MLP neurons of a small language model. Each row is named by its layer, matrix (up: input weights) and neuron, and shows model dimensions 80-207. Each number is 128 + 32 x the weight over its row's rms, rounded and kept within 0 to 255. Numbers have three digits each.
Before each neuron's rows, "fires on" lists the tokens most often at its 100 highest values on Wikipedia text that the model never trained on.

fires on: ",", "“", " \"", "]", "—", ";"
L2.up1509:109159084102102142167158175154184169143161143082100131141165130142104136098144094158132139133109126118116170159136154180108117000123140091071124112133102129155082080135102125092179135139141086132154117078185101118084095142142145065145175159103162149115124058067115076164129190134176144098171151122169100121131099137179180110155116135133116141146057128109151097126097127083147118194147

fires on: " (", "l", " /", "\n", "m", " re"
L2.up1159:129123164152123111159084058138130140145128132154158156149176171123175155048121125130111105124151146103166100123148138144194073111116109074162092102125156146159129113155120121075099153221107158158114122064115118082134138120115089078137118107135103116191121157086119112144056121127136116126190173123136133093168130101095148117105169095129096126132138109195098119130148111052123162114101

fires on: " (", " |", "\n", " to"
L2.up695:186113163150081113137196108128124131203201184145130100226143200129103061121070141118091148106145117139143085093165126177107167111107200077092122182136145181177111112129057153152134149134128141139134141086134132121122126175128113125131080133152149136135135162065100107145073156114062083095166192147114083118127097147162122120126208067133116140126106146160089097207190133162112134215111

fires on: "ed", "born", " found", "ted", " held", "va"
L2.up257:104060187058123175149132199172129151133173223093176098095116112113161094048135106099140103140175098131140116157085123152120121121139192134145113110114138122147132088139140144152174165113102115147105139150143081153141105139140093121102124135118168121155105158123111084082097158147105077141144117068092139106174116151168136110158097112077129174111147134194174131101066093175152078176129

fires on: " work", "ography", " result", " career", " medal"
L2.up814:156139129098091153127093113134161138116151160189103097098129156112112134089114097119116159040118094112201125167150124134116130148191192148075122087080086128120133107115150078074132094134084155106119143122190096153109175099104142132124140174068142123088143094157136108199075165134148066153141154073128149067176104084127161104077157152082148137109177101146159130170157133127132063202122

fires on: " can", "sh", "mu", " to", "±", "bu"
L2.up1546:138197147112081168113107118107148146143122162124058083087118166134162129104108121132068146096122077074131113139195138129140172072143239111111126128143126151118134115125079071196168115191109108138174152125149132150141161148073134101152189107065146129180120179066113094092146083141106151163214134128142081126165162193139140131156145132112152150077136071127142075123104113195147128138134

fires on: " ", ";", "\"", "."
L2.up657:140160082095115146131125089168144159165137140158196155156200095161073124110125127115147067072114119111112157123104109193155144096153108126129080091075106130104062098130143106136160100139100121143148150170165152106096224115055111122110125177155155142149124176147106078145136186130130140162202148088131055136120144125208151099096165134112122063095118115129101051077155150161084134140096

fires on: "born", ")", " 19", " is", " an", " a"
L2.up950:073097083105118126126138178117122132107104146134150185105139129149163152124182124165104093137124153111076114110111136179069123123146130136091131140111146126183103123135101149199132126094117137147099117146123141158124121191074161154090114133101135117191082131106130100115114172210118158102169117101102102103124130108161152105126130116082119142151131098093101091148177142131129149175139

fires on: " Col", " States", "it", "A", " So"
L2.up1127:111139154175120137141051119133126167106079119105123129118127142048154162158215084187140104147110108093097069151218129121121076154121140138147118150115151136135163101098115153093180144142135189141102133132107104093157089151153184110123151103116117111129169093081098085128076105110159108138097159174141136133106133119072126128100178070115136079145154114151186127116153169079090144091132

fires on: "ly", ",", "ted", " well", "ular"
L2.up212:119095130090148115127078160126117196099144095178125124095143094142098198090134151152178094085084099126123146207154116133121146164129138075144127154143135148166154082173167050152168117139064094132159087129113129136034107111141178100133134117101143148134167171150110072131152140115200099124091131098152164160157116159174157099135099160098105130141127150134088083085145081114127051080114

fires on: " T", " S", "T", "w", " W"
L2.up1414:132113167139117118134144162153155149130136134126147069152121174064154190149091126152120143158022109125141120172198145125141142085111122128105114128101155120107173165121107119190076132122075141146113188107139122138099145151123157113091141143102171131098133160099090133126125119178079102081105142112076109066145132139131155130169150156122165143111152138133207090168073125122138202119140

fires on: " of", " Service", "C", "ign", " Air", "up"
L2.up1235:093111104156140129152091180133173146161096101079145120104100114137110192155138132141092071100107083100132096116090075128169170130117101091176098141069120133176138124117115128072123157161113145144166187138079132128122117108190117091144148131099135112141163152108125155121117063138130153083140123131086136095126143115073139130175125089074088072179149185164114140123203155063096126083152

fires on: "\n", "s", " also", " "
L2.up1723:148178140110113137144106115193131140114105172134070075188134133066142107090111097141106127096108108120169144107189134141058114157113181122106125096072110113172080129126146127203157144161085091151128138122134117131091125148135146130170068082101110096207122125114097080118156150158129060126145087091103101101146098139176138073085157116102125041120096072097170151143122119141112187234129

fires on: "il", "and", "it", "th", "posed", "le"
L2.up1231:159152112151086155144164157139156122144143139156106166173175129136103102062130149105140117114127128117133128075167130138088086103092165111131122137126184106151103029145136094096122112131045134116131161107155144110140137176126104138125071168137161088214151131137120062100089108166129072145095108094204129116160139092173095145165163151054122136172109126095123052171106137135144120126102

fires on: ")", "che", ";", " City", ",", ":"
L2.up1534:144188155156165118132174163123116133188226165178144114102172076140095156037143111145166126170092067130112173099117141084163101113096116124092139132141102114159118154135150112101157117146125087122120165028155134107106134165069120075141121164138120090126121171126144204136092144142104154092126143116148099118169088154172134135110136111118134101118173108114081111106062089139133144103150

fires on: " In", " in", "In", "gin"
L2.up73:111063092108123185138148115129153113198109124121186138187184124158083162127095099140106104125169073099113134136097159115114135082117163123116136109139138111146143137124156131150179171137165163137172096144143135110126110079110095090131073172093136113141146128122150144104104190117151181116071185152152155071137122093157191133146126108056100240107153151168122165098124084161129108152127

fires on: " under", "red", "field", "1", " along"
L2.up1463:177104172157129146164140076170122149115131181181148129119165166153121147089131107138134103082094116147158132083101087136130169064217129107104120140157173130153130062141125097124134105108161143125151118121143083140149088153137125100153159138131116188142118104139142067135129220145153155116116152142137115090204110120135137123183148120155143064080101175123079138149120103130119127131131

fires on: "---|---|---|---|", ".", "$", " ==", "==", " follow"
L2.up113:104167151166090159115136159144126141152168204094069142153133088077126177139138120169146190140060092080117113177191109139160127088124180089112101175183151098137161082121117103148122110121107185132158068150142150158127133149119155137122143143121166145123181130168078099154136108215130115142137167158171126162147088160119131167115096109156073097081189072154191126097061147117138196132143

fires on: " ", " of", " in", ":", " re"
L2.up1390:143190095109119151138104119220169170152120181129101133116147148169136149136138106133187104130129158096111144104132121127097129103124152163154137102068134177101156075120091097110199130104102159161125109119083149114121140124178151166122108086124106084139146124097091111060134102087117112104174132093123181175093177128137158082123131128132133163121143124159091098109132108140121084158126

fires on: "fe", ")", " me", "born", "elected", " as"
L2.up330:153044077101134125168135162116193129109130143144153092104174110177163187101129046125117152123149147147102116103102049139092119049149111085152168175150186120174096097154130161160110139108085117121112167145117113089064141143095142129136127177139096145161157210173129127098128155138087048100144106076192098109139148134158132077164154117058138119146161117176168135113126119164133117160108

fires on: " show", "\n", "\"", " also", " held", " known"
L2.up1029:189154221134079127140128067179159147099157155161091092143131117045138147053140116111156133092129088115179086114093137158083153163152163098112113130133126084176147040159120083151092138144047112137157157136148119193135116142114095133168095132124131158126136148150151052131064129155131047150155122125108074061168093121087167121136163144115095109120157173172169112134087115182103161160089

fires on: "“", " \"", "]", "[", "\"", " "
L2.up80:079105090118100130165151154155183146166163197101121173190160093114063190127220166137095153108121109143096165126166108117147125088111148103124131140120160183177113133152100125147128132095094151145194132091103146119161152158153142061101178206117145104115045098117101115174105169185125117148154164108182136128095121112206150146120117135125124073164145060122160122190102137073142134123140

fires on: ";", " (", " |", "55", " second", " third"
L2.up128:101110117116124151142181192134100135198183153168138077175147095143074130037131173156168115154120099151134176128084113154067156128131170128163088080141136090141172125145146108150139114115094156139134147083141120112087164158098129083126141136121133076119149148146163140138120199125146068122139114133156142157197104118177133118169153163146164118091159164066104107138133093103100099117139

fires on: "\n", " (", " 19", " in", " 27", " 15"
L2.up1476:205165146133071126155185126145142162140110151121145159175152167133156069088129107112074139137121088098151127076175120121176154111156180170111094062080138133176109096146074145085118123157112157168159069103088154112103107149075063158117134072122146066155134076094102156098131169146129115162140152143123117078107163085190174161089137112143090091116099122118116085121180158130096172165110

fires on: " qu", " w", " X", "Q", " Qu"
L2.up1712:161103208091106095106120125144129140141128111138156140201171132073056167149125137149135060097081154093157103158136155136197157131158073150141108132140163108129090134157095053096155115119114202178090114091135107182137105100113106138179127135094141132125105128118158170180157109184132052156119126122133096172201150108166127108122143129128149154152162155104130095198138174136117190146107

fires on: " as", ":", ",", " (", "day", "\""
L2.up300:163153081119147153121182115164126163199182185156124204120153067127090144065203131151120123119136090151157206150179154156174061103119144110172143103108126109168160068129146091159111139119146165130172125086139131097119108138121155071154150163134153091122116130094122109177099170145122134179191144091185086152120117144173098121093169123142113123076137146160073137188103129101111134124179

fires on: " 0", ";", ".", "%", " the"
L2.up1514:048127124118103138117176142177075119151099111068109061214207103087080134161129128171117136133086132096106116117126122168145152089120131112105098145118097102134070105146083119174161147111056082111183106133190122115138142176089108153124122186140170094150068163201123112110131161078121103171204114120141094126190132157146133117116150110121156105173164103109151095071155133149143136105156

fires on: " of", "'", " ", "ment", "et", " on"
L2.up890:129162083127115111137157099112132142151081137119144129125098166134140188125192101094132102128152103131105123149154090122114127085168124199178174153106117156089179125123139099094136113135117148110127098102135096083128118131132136155180142131090126124106070166076120102142149156057125152103120143090087166150082140052206163071128159130152150145124121111131116083111157078124147115120122

fires on: "A", " Center", "F", "C", "E", " Service"
L2.up1147:110141140101130150155066101139126153140090135108148120127120136133087202142119094155155122105127117089176113128090060116139117139074161084185139107136103101123134072146085129112101143104159143139134102111110117178079099136186177186186156091109169160119131153157065071118117096122167140108038116128120097116100081065111115118121150111107091143147161136119131116128155095083115176112130

fires on: "il", "-", " un", "+", "it"
L2.up1488:198156133078104085164168156115121135129125155199141168154122148058157137083178145119097122150090099127122068082169161118096109113138109104107065145120166137211075121167094044199216146166109160153179138124097110110163086180124115137124119154097162160173111179134110106118125205146205000145126193129111113110178125131225173118154141138102101141180137209079104081195057143130152131117137

fires on: " as", " As", "les", "es"
L2.up652:142157143188060155128161146133195118111124149146107090157101161118099096105177103130076123109124099108105093109166151135175154117106176160068120137146121104160112130095082114113120077103104187125162128077137082120116132170152115140163173207128098072130120146170128098115085133186094086123115148175141066109120152086138139129060196169136143097160084113108129155125113137155120148154138

fires on: " of", "day", " de", " for", " Council", ":"
L2.up1288:158090185136183122112133100154184154190168143150107142145128176132137111127127076106133148133096119088135088140145072138171171129068175125130147133112134144115141082141105065113098157158104163162105130072098110117162135139121098169172105110125082195135194139096114129113115051107140118122160167124137090152138136164147132143067118105143058151126132150170089097133151168081111181075141

fires on: " of", " for", "it", "ute", "y", "ing"
L2.up499:080130153129158124098162117135175127140111127118146183100111183131080137137125112155140116144167156129157133149150095134145118114089137071090122163105097094148145093119067104147118127120065171145085094143125132137096075117126159145165121093116159166113170128102132113124107053117143107106111133137099093109113106089109113123082173155127058114168115125186132115152147085140137167144145

fires on: " since", " career", "ography", " year", " life"
L2.up1382:181120124098107154107157135142208170148184173117143138143137125148056126125185103150159159089117104114131135117084089163115159104103142117062154091131120098146120083145164061139135124127082130142108151148082107147082107093072107120099097167124131069072149136138094152112099175092137070127111164146139164047112120111120143150124193150108043124088136106150142122131221118086105131168176

fires on: ")", " can", "$", " may", " election", " could"
L2.up443:168170143129083152135193144190148137129150128123123142143119215132084122108138094137119121092079144094140085120130091163098174151146154112100148132126153112121147101114123060121166144103107168161110081037116118111078132142133122145141118151072155109131133114149015124114152141154114157130130123134165192071106127138112139111126162127107089113140114125082133085176160133164126149168147

fires on: " of", ":", ")", " United", " by", "/"
L2.up893:155127141118098155125105111147088122106105087119139091116113098110111128089180085169089140086146100117126110167163164087218062131160113131127148191119202095109116159115046126100149148141143147120148185104166132150124128156142137099157117174109115165097067170125133097098073123203133062138133119173148079131152148128138137131114165121104190150129127140153157106119126178138112172116099

fires on: ")", "\"", "ue", "”", " election", " district"
L2.up673:114140134081131129102096112121142142108143112075119156115095131176094156090157061091127122109092087109139130112127090162113137108166154020114161132128111154124149165141143153114128122166136140131135062054126101146128112137162163144155106202118111126129126157114081137143154176150116092159156152163172097150060122068199135132096138118193079103139077120094160094122132109167147138202137

fires on: "ar", "age", "la", " (", " |", "at"
L2.up596:125102176161141105107035171121123146135144127123114121181133144168077123053139149195166113134125065154130165153128155141149043064184172113110101109076179134190086072125123150193154110124129185106192120110150091093069073099105168053119109121105157157123110149100134135128149183090110122116054165121118128128155104110181143128135164112075112123079124121094096177154135077165144083118147